config.toml
head_dim = 32
qk_norm = false
init_mimetic = 0.5
schedule = "wsd"
MLP neurons of a small language model. Each row is named by its layer, matrix (down: output weights) and neuron, and shows model dimensions 64-255. Each number is 500 + 50 x the weight over its row's rms, rounded and kept within 0 to 999. Numbers have three digits each.
Before each neuron's rows, "fires before" lists the tokens most often just after its 100 highest values on Wikipedia text that the model never trained on. A number after a token or word is its count.

fires before: "\n" 18, "2" 15, "1" 12, "0" 12, "." 10, "-" 7
L3.down203:566451297508450519432565530558545511529503444641518514466457474450466410505469448504509578468472463457477519477492495523517417507445529536558451511429565471482463504468529495505503449535481494549530433493520478476508448457538439478503592511545459534481475528582533479497562510527485521607485475552454526525530513609417496549600537444481535459520468584519339488479582550395465520515490603476535548512549523513388478512515527534620467459488550417532500435523480488526435515505571484536477554574602525506513575509570417548518493510553406449515532466503504422514480522491474503536

fires before: "2" 27, "1" 22, "3" 14, "4" 12, "0" 11, "5" 5
L3.down644:525497499534512534474493543504495489661488440541448551505577430496564441497495439557588518506484518528410524495552509499472486489490606522565482428509404459537497530575483492439530426455575568440516479588440432490504450476429528546433480497434522559568476520497487545485504530450537505557447469551496547502571451489519425538570422517426429527446595581558459521440485432424503467575496413538512463464438587501474517498477615473454403522498536507505556555457571549514497487563534565517508415534427553460421497487450541607483489450514459508588483435485520622517433493579593472524

fires before: "0" 81, "8" 4
L8.down1014:625505423504521487419567431471484450508495478463462480556535511489508583559419391496559560442481567458534455494569516406385483429459412437506460508563413570537486439445444435546526547501574446501543428499539465531534571517459608549619513490539521442536555586523426486508542442554489480501506494486515495536436532488415449468426557546531464552486563531490419510427585483447536519515418460398511522482587528467538464531495484441547490383568540455487592508540416482534416493451472523481605422411397481498509492509432523448528568560505512489469496462505603513452511485479553536524

fires before: "\n" 28, " The" 11, "," 8, "ane" 6, " He" 4, " In" 4
L6.down274:495496396531492542526509504555526507523485501466524505466537519552444465446516501493524510586532529503508466476534467461568517549457530506540511517517462569461502527481462546480378542569499462539480542606527463543428495469367460520491477496530456449531532579461508535456433497476449562519489498540530536497485500442519468483442454505502592542469461387486229537605526467580540591479472453504426489488527550527469493442459456470380436518412437509480523384507438550465516462493450570532518515494487496497455494537552478494427491443512535570513539604418398551438426499492564533519

fires before: "\n" 17, "s" 14, " He" 11, "," 8, "==" 7, " he" 4
L6.down218:580455398481418513462504545515535416539439561486486388458505552568546575472538563532469554533438499442463516462447496542497513566452534527576510398471462492482399482478575450519412542491449453540500581552479507502507589491392537575487555524531448463500461570470501423477479608456463379517509476518441520512465553466443539467463506441511619511467511457460441528456502427573585455574539530548549538507447496406454466531551529508464448523556621562455574498454478596480507540543434574459491505531492504518625440484475515503511444447525508545491543438460424439521532443544468501479

fires before: "\n" 18, "3" 10, " an" 9, " a" 8, "2" 7, "5" 5
L3.down769:486503521528505537530476440422446540476471517441571521416482558500484488594580461551535505550518484502508541433541479493567444528496478524480479524437533413494475537463586476552556561502493439452461551456496509494516533525472576520609523556493475534557491457433515503510555443441557539509549469571520442468552445488565544483496535438436525557482467506467593449495493496430470517532481542517533583517450457515469507526494482502553446453590624483387543446364474572494445419673453552491512462504463465587404357631520468491416475471553437533561514477511561457498448562409458466487

fires before: "4" 15, "5" 15, "3" 10, "6" 10, "°" 5, "8" 5
L3.down293:553472451510529582570482392526423558519500473530565521492429545501435554494554451551514352522502560510537492495521492458543447484537521518604537499414394502513518508557489482472403651524420489490547485408528552507442520493401558483547490501534516527529486526481510505515516500465503449406572486439433533453570439485559430445529443521453607457475409475485453354463532507481521567504503458516565524499427524413484497526488529476524473427484566502503546502463432473533428520538492469471627494533515466446572488495549438465504448579472580493476515464526466477510372437400415505509

fires before: "1" 23, "2" 13, "3" 9, "5" 6, "9" 4
L3.down925:433464466506492550465474546493474659548530513493477559480502513538532482503515488515417506478554499540465519470535453498575398497439450591474436513469548505459557428543475493404541552472421521428561616567466546522505472447520465564592427505572471543495410540535524491476439485626499572540595498458522523546529540463487498480472538423550508426494422479560311613535531592523501545397526467477501512450484517522568377530548506529508538486461435431535472403526444443499530445458463504438521449491460464498544484426517456587493509417525568509501496520479565482422438527523476448529

fires before: " |" 56, "." 17, "–" 8, ";" 6
L3.down508:532540472458458572499463489483539469505513563528433484570631462531541513509447549438518491554502440540513434497543491463391480469556510573515412525485511507529533582540488452446518457487483502437597583538498591452518530480414575418552482383461482474464413596475487509457547568376481453541568533523496402483523516431534401503458455547530536468486377400533443522543449438485520424552493581530490474430517403560436532474435481518477533453535510463632504406573455569538531527458454558542489564494471476479488516503552516468523462484478452521481528541426490427502533484537377524527

fires before: "2" 42, "\n" 32, "-" 8, " |" 4
L8.down812:530550221553516554425482502534502570451387401494448479519467496490473462419485560473529584552513476588484536548464496410518523561487471517602401528480569481510516514489463558464552504468540546485467557484495505488476511529416441494444559559528570570554544518453529452522479468571478531543488527485457552504534549486569537545425497480458516443416470529487189454465502462474560508559455509489384547516528524494447566489452495505563533542490506438535531396532435589481469544472511464471481487495496510500509587460525528486496523504531472478526503516485465445501472491472477449501

fires before: " |" 52, "\n" 13, ";" 6, "art" 6, ":" 4, "." 4
L3.down354:567497488445457479414511502506525463474419406542401449528550492519433440507591393519544539465505492514540412505601485513462511523574488510456491500544504484513415550479475451520494571534457435398500464512429567491530483605558546518490519429571635522551584583429468613423515603439516507560456482528520499497534516427628502547529516520509490487498501421525498449551580504530441567450473549600454477564458461547412520517484503462522470390508455579505483602507463506477451447466414462402492599526498448468488496480562469532527422469524482476437471593449520607555495552547505498551

fires before: " |" 27, "0" 15, "1" 15, " " 10
L6.down138:455516477575579596464551476483543595575496584510541580498603522493552543498423483454484502492447592447501510499469490568461442457541383456548505444461500612437479472536505501458563569553527500490515441514459669490623486491385508479502533482409456546448508572480483576483462533454597516458474438560463487539573414444422571470422470451498529467534517544533533514570519500485514425578516464478567453402379480494492415484522489511464447565507478506479569485530486597502477477550487516515560570515556474423436509570544512440500459470491501520472597539384472475516413480536511495476

fires before: "." 29, "\n" 26, "," 14, " and" 5
L8.down567:495532446473422569438530473544561455500484485414511548495488569525450471439523622461419604479465442481509478494513581523390521403551562462540474470467476547530508527601518490456484424477537452445608546531434579492557588505430482519493483527511496507446497530428514468451531629513504466440493478506432530471474590560577590456546515519489515522505505475596413604606491487532473489490431535546458465491434489498445490487537546480475431506511483486499575442542443537411495432464448476443494533567392545419446406514472493585475483487507450503426437585496464534435507418541446393505

fires before: "9" 47, "8" 33, "7" 5, "5" 5
L3.down383:418430542475504532465531486521470586457565520566516603515527529564449471533541407454451454521445446487517419534503576585534539489557426438563475462456495533392533624541494490527399482519449360524505400552522544551614406502432442543486429374360572528533542565528551475438430442463474460460568497563535499512522408458495497504451456524483506513466466453452589496551415499499504468442518487547489451465537528466461531448462509540489504608546469501500467519537534566478576542527415474577487515577426533541478515544510565488537581440431525500450532445446519505525496491556547554441

fires before: "," 30, " the" 21, " " 6
L6.down140:559523475450467513555474532458487513534531449553487441492541457500460515594547548501590554447489535510537518463511463517465531441541557482502454423478491493458503446537423523469452523440463469569495511527475489559469449477485428548452396437439520498538512445543432513485462523536513555484331510527518507556604466530539543560437515564479433517505497443472204562601486512463470565463445469514448535524516494494521485441545540554493515486401401514540478459492513512434511584556508413565580529491574484527419605515522480508456526543421539519622498509446490516491481554380496505478

fires before: "7" 15, "0" 15, "4" 13, "8" 10, "9" 9, "5" 9
L8.down249:555458317442464512612529505441462496518514519551483495473437457534451621463440479465467490464488527532438478511496523499570506511498560536548577481503532506480465542502518529484495535484577551569604587518489446485483495548461454420399496546511527507562473485460553498537502557664481509435520507577491529457479468436545547564466439537508493550450518528517351518532416433469518598463528504496453511425492579495511564504468492545753458487519514452495487502531477569511515505554466502439493556561445425492494450581512448529441367515497533452499374541520426481487431513513474495512

fires before: "-" 25, "9" 18, "3" 8, "2" 6, "4" 5
L8.down571:521496283512482495494509560532490551444526518534473548425451528511530520525473506504540464489525476529530443485546464508515413504437566489625552547442472458420462559543527496557523441495486527437497505575559517532435414452542464525468469564556554542574491499482477585504502546570500541578628588474453464411447565541532504438556542472530484549579442520528222498497544579453455473494462568540477492511546553559390498541500508461623543483559608454545513487488532520486501531518532507513441476543481434478500567538537490486452503550462486477468502538522487524467496520485507535559

fires before: "1" 39, "2" 26, "0" 8, "9" 8, "3" 7
L3.down617:557528375490536484488517620506500518482519501537427389487533545432531501440435514435536418510524392549586494552428446478544487521539454498490535436539474512515474522473500432536504508515474467523497557532506497511512550534573498582527487537484499513427502467546469489514570442583383411448485508553536514427443648406466452542467489552537458453523510515432315498422518536522504483545401445394511515502474513456436427532495491487589474501468569468502420536493438484479536426478534415556526418514501518434610514373465443460429526493472506470432527527480469503515461572546484492478

fires before: "9" 36, "0" 33, "." 6, "2" 4
L3.down284:454508439494407426497545505451520432506547482591533531469545513503466509431555535506534486502496463500401453481507502565527446507527497554468486539454402491500493503524546570489565504571489551527534558487493417520452462442572516559488471424465465516499480439515435454530487523556469481576531568508551516450483473524421546490490476492563500490500450476582413457501554578488461544459537541514489525499564544531536416470467544440478529523573474442606436481555483525522472582614580477400523528527463507512445493519576369523566508381551512499549511508479538468497575561480481457466

fires before: "1" 21, "2" 18, "9" 13, "0" 10, "5" 4, "3" 4
L8.down140:476414374514467501474606484489559497457377502505500553489465489538411516619449507484460546484506459514548511605506504520453445546478557504507497498517516455504483548504461458455481466444645487518505439456521489614563551577495460501474514497547539504557482524452476475414485429574573584459505474557497499498499449514544465418492481549474579633570464459515231469522496509481559543484468523515468551493425559529469544435525457593642450570486581569453561548425510471461445424442482461527472522531517458455543542505463503512449485441479498563424581440482502555482574441541509487531

fires before: "\n" 46, "|" 35
L6.down962:505538361484499477446500508466439526526471377485458431481509536486501495540514510442475541493473411424444422539465538435451578531424520574518439505489562561522531540450602419548484445529500504532465539567465509435441456402471457433542579478512510586506512527501575371544479510534442504517539518496493507424543544444505464438484470498500406449430527548533315490523503446528489499554462498553465422437524490450502524542445456489441507415494500431480483404568474492485557478496521507528439463474489421532534562437557487524416518439553511482599542565498496419491497467411553509576

fires before: " of" 17, "," 14, " and" 7, " for" 6, " in" 6, "." 6
L8.down451:464515471489443410391508575481538514403525543479493495517510565612504454476499578524495551431516525484506537500463476568474537490550464545520463434573524568475444455544456568460521561499525442480479431531468592421541642518515461498484557422471507520361512594526566443522524557512548392522510472390477522420489525560505580555488566437502499566533481388537478577521538586512488416503547566514510514468504558558451464519531601461476430550435546510467551453490562541553514468549612468507463491553394527579434445467475437490549529490494443518461530499461533535441500467620525514506

fires before: "," 21, "." 19, " and" 8, "\n" 6, " (" 5
L5.down516:514604433530538554518600473500565388533509506493467506482538517624560464466479579491534457460501488536523554607472428532460585531434542503454550445477574567460491594631563461488509439525577452535484477560448487537513533499464522493449448514470481629431490510501546469542547527470509425557490456482544556540497469511461540564468526531628489371507507425456463549539517483493525542582477518521556449505434516521453470461533539551504533502557508517593444432505440510475521477505514566492521495562482605516552478453462483532495461411461426474437469522502517429473464503541399543522

fires before: " |" 41, "\n" 37, "1" 9, " " 6
L6.down269:495428473517499582428444464464594517527507463606503489469512406513443468569487508474589510572510527546516501541544537489403384517455528524473531466463516586493519545480528489549500578442506515482509498399438552517465468539566504427444608490486516531553435447503411541483493506492476479424465534516522495507579454517511472441492405463514522511572611415561378546497529571586533469469498575562507419446461542494496517460437504548506450456444409509429545506507556494502475478532583539528605538526564555460495598572480451514532515528431553479478567494498415563526513519520514518517

fires before: "2" 22, "1" 21, " \"" 5, "7" 4, "3" 4, "8" 4
L5.down291:553452540552507433539436498515560529554560502466563529449531532464474482579521448556611564488561442521456557535522549488548459412513441483538455487511535505426560467612463594559491491473572497505467488485526492381529484433470502507495476537470475501381540488484379489509467514533619562488518468545605555480496404452509503539451612498508510472520555504521545479472368512429585518497594526514452515440493482467578539412452431390420529547565498571512466476465448553509407633524543482545497396526532529532520425436469513596545460493445461524580474537554515623458472544434538446513

fires before: " |" 32, "–" 19, "." 8, " to" 4
L3.down479:510539535439472528525472525520527517466462522476448439557530522574552417450477526495407518521540480538473545443446582547491523516479468480493525569433477401479518480574501461460471469470456543522551443496556587504561550534441548461471597487452438447498497589494523519501614563457520455483485475440402539503524492537418499584548505587475451524565498543450460576412350527530508506559536497436484549384480455504442443530451460553458467478554518493581476541562480577410538529481395487523486486446515413440534447439549530544479448565469482553476591477449520493570459475460387544564

fires before: " " 46, " Total" 5
L6.down961:473563388481420577432512581479463405491486443567557451530549420455447454484517431503407518502434486505476461529430442592480516400418420468444378551493375511450483503438470510515529507580406496551500468508549461563449447595394465582496554478504425440491415529573500488469536540499498528562569527497487532502570537596536555494396564434528516405499404470523241523500534480476481482524451548548427490472491558509403519545474484530493456515505468517512509446472546509487565515509544499511556552514489554521464503521530539578455513491562437484423476504484467448544514496444507425529

fires before: "1" 24, "6" 11, "8" 10, "7" 10, "2" 8, "4" 8
L6.down713:572584565594461530487512493605504473494522480614600481474475571470478482516380440467569539501461453430436490468406493512402500527565483492482563503454452482526450536495529453490498549550509446536491487508662593543537595454535540520516516462455561514438406491493397485484476535530495463537419477549570499517447559540480512531543461501530457439559583529552485543539467568490506536513558464528527497429474489472366555514486511455405505411592493581501542449433477527500491537520559468554495565429595485525434543522529442615493509469451553514493449480447489545470525486527479545525

fires before: "1" 23, "5" 11, "8" 8, "9" 7, "3" 7, "4" 6
L6.down923:542495543514479454455500507557557510502466450475582484369538461560553445496437453475590491460401482493550529514540500495441467522571456434572412431429535433514555574654524457574502515488450459437483537509616528519561495500499482410494479443500534403561591407519448449562461583524440419514477451584542571442460443538577520550493487553478484451482552586461509618474464531530502410488551456544526503392566497510500497400493483510472610412517422458448537530598589501524466492502530512574373487488479474468494469535488495517515415503514511420511478579397558610580531525561478486483

fires before: " |" 37, "\n" 21, " (" 15
L5.down817:572577406524495513493517570521521482583509493494529470517523553488523484413421576473435445493405504534433473437372520495486524536483482425501511553510479489612587516574524525456501447489589411487494429569537534499502585519521508588473563473488488571426452479564589448564591456531443492522568502465427549488473453477514479537482546497504526417508471488527443518457456458524468563624525481521439448569478446450492445562495552497516448479553450432543533483478476536544609564494506479527553392460462613423529575559539520545517555510547537430569414498530506524532467475534494516569

fires before: "1" 98
L8.down474:399499344522514536500437444521461477465508582452600547512536549504481545553450386505560494437614507544456470489452472523500507505421534453504477469526442446572470535493488428521535541593475433454542580382535568436506562458538512512542497493477436545509532444550410442448468559453489449585463439563505541498441423491503543535524502555496484504567510496490351562521521471517510411465539510534575470543562505450518489543459561460527497508475480513462530459489520516574505503523483458499484434531559509419589557499565373549472414451523489541434517529466370479434383592601466418507

fires before: "0" 14, "8" 14, "9" 11, "6" 7, "5" 6, "4" 5
L5.down108:510473534429542495534495565527446497443450506512514537517443559529473494503537504436599489457536436571451409453493536536502480508566493509487416506441474494545501431519538564518560494511427514432512524536436462552452470589483475546573549443512500477394460588576571511450602549495523584523451512480517446473492553552467565545476476493510432599556542435492550496443541467479463597401579499542545471448397514492586444527438509449460379494393519482442480565471558384533433433511434548537439448442535509527463479617571528449508519461471576505531446613490545484503400467391521553460

fires before: "0" 44, "1" 33, "n" 8, "2" 4
L5.down525:576480434546547505470415497582424533471520488557531567397498500473487449529494495490556570455478464476469502538479492446447618462450414427509513411520444503473563504523445523471492580440435508448531487520537529411456532595533594483442535559535511480489453496503439567473497422456618339555456490494494472507536504403481517499521422476405479568486549455508496575560518438511506504450494445462546488417400482468491566485580516589555532524492564487547502474439471448528553537533518450595450606482447549461494557499556449435474406559545516515472419458509469564478473432479432524524

fires before: "2" 47, "3" 17, "1" 12, "4" 6, "0" 4
L5.down556:616405561523585479532475515472405440473412466478492559507471455464481493484502464542471460574539496462527478452509506480508395567460490503574566560396502494507545562461531447526470540519485548537460456464434392498531496402420444518526564474448545524391467454500511529509411514473581561427478501538482539511552368512551488512469504402457520504523544453537590388564368556463553538553508510508529483502488545545529489509482449456411534575490486557421545447449508479421453550458434476399525507465435424430432484422519503541476524385513575500587567546448502488595521497505529541430

fires before: "0" 33, "9" 17
L8.down302:405446519477523424455553396545490573502528514575403445569580487521580528477507575479445507522479500473527440546542453493399508478546540449437607441445654613496512491499434443471531447559471477512383483532508589482489487523415505449508534442548528430514454393504465490545547568516470543563438432505554526468578498446464509589473436491524501569540541435556475576517459495498400458590479573495547506429553499495387536518526472424482469459608507506538499432481508485537525519488452510468448572488472485466495539545546521511455513484515485522526540543561486570491617539586584545542

fires before: "9" 15, "2" 13, "8" 13, "7" 12, "0" 10, "4" 9
L8.down436:418491173472545473509470509502544450496490505485384533459489522506471553502476480416494531421463508532497530561453456508533539553472557519417556475452491526485468519494488544469508514460554552500508510493543491568451547505493428572401478510509526443482454479487533452482452505565535470514562571447436493463459437488545558554496561550473501499515497522432231450506519509537477536549471499473433459423409565475454547518512556480764513548463530550495487463536510519493500492481461444497487456523493513464481609523483471541459518462570542465518395560483406531503441512486467487460

fires before: " |" 38, "," 13, "\n" 8, "." 7
L3.down393:526489497489442433444567383537561513496522453526496498449529538536499453462493491519476595487431456465475590554432517461509479532408500538534565419521507347446496525576483339478494431504492458463533507481478568598508497515560545400439469453464492564491502472542444492502549443587524415532519579516545513458493504474544587529478470575610499487584587470388522543533454498576518482463393515542525479492537408436438494516623561501476364494485515472544433497526408475522458509483514447454555483548525501428534528526512385450516492537457440518503487456538522558609500584483493463506

fires before: "," 48, " of" 8, "s" 4, " the" 4
L8.down537:544466382550378449553463425410455468478570570484565453458535493444517472457480438474566569463559556430489467524505418447568567495588533440610480575488477456532543495462582531579490539457464430523534454461537444537435442419543422430519423558534557511585487474516596536559518491436479515442504485530485525538579422483479488583482519537512362538491447527478282549478522460493521557502484504398487523497454421513517513494471516440438514495513484502461515552467586440524516514566446491511453614520514603565554516510529619531486515542488459519488409491490479533540496433477519513416

fires before: "2" 24, "1" 24, "0" 19, "6" 13, "4" 8, "3" 5
L3.down513:433490466494512511546447465514531497611487457474476498465507503512485475531477472451593521518419582476428480566489531531538540459451527462580483443460461587506474452419494658425521484458469531496501434441486508396454507484451588534533554388510454520476494473519445538480446473404571488553540438557455533559514477538485495528640409517481437524547563416592474474494519466532519511536472487510552500436486513481520525559515561515495426481434569557569494445421557536545585414458555444490432467468536546467457507459471538369447473560446588514547519492538472467404504421502524467511

fires before: "4" 31, "9" 20, "5" 15, "8" 9, "0" 4, "6" 4
L8.down500:554426468573511544446533449489453580556519443526515419553529462546516507474433473457527508404535497545550470509540384499444519345449553570524551521489465510457433487487563467532627591484467440460535536538505474519528538542479441494446515542460506530529527529346524497516507498450505421426554464536434523499406580498476463467379438566503590518498448459518417506438433494545496543525522469538501502500487591506470599515540517472470457532502451463528498593517526493572492549549566469631573465533391477529454479479521492441520452490617466549398543488543531499495438512493470493557

fires before: "9" 47, "," 10, "8" 5
L3.down905:509512570492494525533516525411551586486529428570526497510485414507490544547467519514500478472428494531478508520505444569495593463502567481568499555520497575438491453367457558450559554493428427488548547555488535467535436460471541494454503511570532453589473504474558505535453500409451453518509467564353541422527569532547607580502406415495472499503452513514408413546464502543458534625587447447627433513579477543447477550540491522525525435540542427492496503491502557500476428525463492417535514541493546464428514501658544402532464493559493590529550559545571567527578491549523549401

fires before: " " 46, "[" 7, "2" 6, "1" 6, "3" 5
L5.down78:558469495541482470504578517445411497486531419532474555402440520386443526471502510493414544512492525524478580524502419520501590550504515493609462507501480571497479510471448522475530445490482482423475588515474497501537500510601496546510529422593520374492504486429522511599473472510618475526525555579542623480602552499542544524453499526443554484492522547408461388541576539559438467420413486531514489453474423436488519444378501437461464482503552545553598484598468530472426441512411454505535449462541399527535486498502533482541546489521481510444489555549434548488508545416521495504

fires before: " " 88
L3.down94:501468466462443505502519436582569524519530466579585573444523496488464557547496542505408600579545467430549466494528478620406470584444540548456575579505463408584427478555456356511510547532504569454568544509463526439543424511606487491489504450481512522388476465480528583491526513468507412585575497473472496541412436448387461457562474486564454458533576391474585454407461489545466510475527474431575573437486465582478576505571469521429473518406445464447539493499529547456544521498542519466524454431555503492486524460443466477477478545501451510425501434531471514558466523563466485560

fires before: "1" 24, "," 16, "2" 13, "0" 4
L3.down973:423514608498507505483441401483469438521555491488520383493493530442497433470538475519475482489560487573450592519429442555514520448490507424498491479530508523580608443541508552482395394473596448547499403513508515472534492479582406549579503556431474476388554520612513489505410440424525589425550585437475513516568528453409423528520554510544471514561480455410626536564567544426490483563442483595430491524552412537531479522520511451433454523513528443511419462571466438548512518503562516520511488534499561562571511472443532532506589483549541560494556426535501457510464568519556562520

fires before: ":" 32, "–" 10, " |" 9, "," 8, "ers" 6, "st" 5
L6.down979:521518450426517514541554508390475569492435520531566492525458436478565434567516542488624527430577484591460543447526394512501481633501567512487558502476487442473450516372473533465530448580447571484496459500436407430482481536534444593514538526575488507532525488549541578508511517523424464400435495522473569431531563488543506490514466535535471402518528519519396400468530499529549463474510481497453479514577505528435530504487409499540546421468479459475479454579494475537482445472475612530416547422520520449525492471574465480459517481526485526449486539444499460558428544604497491563

fires before: "9" 48, "8" 46
L5.down86:470503458515473542485419568469535566543522554547498540493572540522521459407506488457406357368483427580520464526487440567450484400507436423515507557400564536446501470518484460559524538587495414570437463551520499482557483521443468549564504466527570572531556473495533496536414517513421512443489535511450602547470565412454507472541548549566568474534454517489491543432479535476543540468592482516486468417566496542489449564510486477467526448504457558516498369555555537462567424554518650604400525509469519568525458566577469446555504409528501490514533501551464518462464538555527487470

fires before: " |" 36, "–" 17, "0" 7, "-" 6, "." 5
L3.down1022:485530520466499493487451485429589586369499497441437481620482520485527544488537533476496511491542410524511536416475515513441418667461497591521512546407514547486512481511511514462560481476489555496556444524504611538591538564408522418485495396531408543495530555514555499609524503477415424474471484486481450486449578485411495515540435489460522475449468508494453575512434510539394537565551446519553515373504541588474408550428485509554443460565460566562557505564450538540513528486507465514507513475490502448541569458596508521589524402513470449459477582480529454538476496524475517451

fires before: "9" 42, " " 15, "6" 7, "8" 6, " the" 5, "7" 4
L5.down524:513402527496497499518527469534498461518536493550548457486497496433502554397546488435576470485471550537526427568404481506505576456518366527466401578556489369425479533500534505435463556475507470454483488472420474462552499547540463525448531453525518468467594464549560410533462399586514485547573471500456514664482535520446472560486442430494516564481481362467484428506546558547490502486545547625468521505540503469496484470525430450524442512467541449462421542446494467560431558472485404466549466561490475519349404509497504479530462529544510467455446537516568483534532522531468544523

fires before: "1" 44, "0" 35, "2" 11, "4" 4
L5.down537:492497484579566511498479494491546483437444456434483585459536534446489438536460455452539578537513466437377568587400427407471402447481443489562517436510460481502471452467508499518519456526484487487589448412490516457527538549514471488473526429503460525472457499513469452476502487561583371563456463573471499533492404481544471517584451437615495491487528507512486600538522464578483497563406532527537562484521493463451562566530517517529544495465479513524543452525482573507500497470482486465471545522536510360435457390542412599489473508373530519586561532454509465469533475521471470625

fires before: " " 59, "0" 6
L8.down649:577439520543532440531473389500497540440515530551525519456464523537541527553383475493515501424577409367550508486433530459495563506541485566479423492517480452448476545498508455529451588596476569540513387494579564471589501537615503510486474514520486542527513515504426474494581442535498525506476403484502544544424530479524508530476440509477535502428434432504411470561511523508475468480555490554517547547524525538603471542370432450584596572448538528435516556385554542525480510536536506438555500521480495459522617446602583557503535562491426516447525507476557512603516545569478506470

fires before: "0" 63, "1" 22
L3.down340:489455440499537505474508437417534514494585522487557481457475520516519473495508412498588570527418505525498483503518578542421429569375403540606491433398407547468520611537453499511596616600536567528566538462532563494534503526568460443461498444426483460509547563541422496553444392474556460525544468517562477472426468514552451438529417582587412454514508481520538428530535424548515475453523524499492471435492436463555441488483422518472478417550554562417444444467530557524416429491479532533517507543421434495479439488554518382500481471493498518463552459449503405420470474515416541444

fires before: "0" 89
L6.down33:499493434439682438494520472471463470442505518462495520553581509492470540574367434540432522444521568516438514438496516484409659414514461435471485479477485510565472470493560478488488540417554521488541500523493561429489471484518509519571551483496491368569493550455537553427520482429532436513391557491476482534589486488492565551555487444460486531546532452510458557554455528379572505471504568397507527530414573382542542522522602446544475484614503493514493544445492430481527560480488483566537467474465504579506574540497496433455539552460535540508523461547532470410535461522575469485

fires before: " " 90
L3.down466:533414499525422474537540478501517503512526484547590566466531453540506509498513477474511550566462476519468607421535505574484408529519443603554464527586573489496445520558562479540545551475475554545481510566480604512543510504483531582472520437489590499423483475467463452536530510508492398570478581484501533430524465461406558503441376549497473413479630443483459473539426398513467427498470509465623483443539446536483471520530467554406484504506521470485485472510446484434492467589517582545579495504532461499482495531424445452523456508488456467484474446547435501532538505374527461543

fires before: "1" 82
L8.down811:510495315521569525492485536489500496495561411511554524516435535422496575513419391492543487486497480576447483506474441490475499476442404557510448498537439493512515515534516486533569477521545496465538497519515569330480570517591562558513591547521531473434484566525494478526381476510447423483549495457516428479502526566503535422521457584520483517529489489481296515500499548571576501533533508571464511379569502441489482573455484536471503485471478513490490418508480527589579570596523551551462486553480576533580513515553487467486535451508461535492496563504418406419451587572450542554

fires before: " |" 36, " " 27, ";" 4, "0" 4, "9" 4, "3" 4
L3.down1013:561501390468458606438499449546578468437473519466547458395449459521412457505431470568550429485520477406490439533498461475496476541597524602542494456497548453445463500512510477538426613472449512485516496555513462452546536512540470583445425497476451428483412467517442549492498507484430475502497439518520506519473464456543495517552491491483411491497437496545520600464512452464453562540513529542470479449462528507505366431519547537550423466486496387509508472542568404526426400475475494485481551555393564515463464531462456552490531568470453420468407493563532586484402452472472480501

fires before: "5" 24, "4" 18, "6" 12, "3" 9, "0" 7, " |" 6
L6.down853:442506530568528441522474516549507501507442450476430521535489519486485519574519363480569534473485447491482482482527565454593371512604559509562501563549560442525547520483511499493533468495434461438500498492515493495505498549543533506563570448487537531492483468496500518506552513557592518541427377468522546563461494477556493477494410487545390539489655450577505507555571496436553522484440421495505510418484558478575550561366452532488470522492498454527520583464453551532485481536546533495498450603488453532467598421542373458468427457566619453462467554543533489480478483494419422518

fires before: " |" 30, "–" 15, " m" 7, ")," 6, ";" 4
L3.down878:584517500573494434525453524538547443507578490523492529526505436438534553547388533527511417515603513450566490463494422523382443556487470584434549573547574522489559493515470525488453414505534540503448450423505581437543495484445510463427528486425508512440503512494466464493425512551389381424465449544577506528537483486509382509406428516573534492524540473570454541492559463575546518569456553480521499441498502525551550562458450514525502471426565458538453474473494404482525568445525487459533479461493603535474475520505551410528515395512498580516474501624447566436491538538453595496

fires before: " " 77
L5.down876:483512532566550487567420444478506625529573489536548541548414493509478464567527512435514542555369517553518550473473454527562465445440430553530504573570497506471524603412531473467517540489554536486569522483399462424465462482558545540422347434444532476429487527484533560502415437518500443477450530446441472514444478493494448470544466473493539481511474460567512545501500532470521467530451487487479524441491556507511483561522464448482345446542474467573367485446435484578545494432610505503529567466493456551429493506462400418458506532431520511459539473560453508452500559444434518518

fires before: "\n" 55, "an" 10, " a" 5, " an" 5, "9" 4
L3.down961:388526481499433569444442564501492471501559486497507571451468476473470531478426531399472453478459438499392432549504542425501505552608573500488567506466490446527446500414500544420517532481454394526592426564559524463482457506487527497467553538543401482443509432381437507479508487522555477538477556429451499463386594458554426517502475439511489568464425445551590493504456485493479434485453508540522386549568534463508529607517447537525545458480538603476545569502549491514441493600508486543506530562535491545480457537571594434491440494545513644465510487575544493568589461447502455507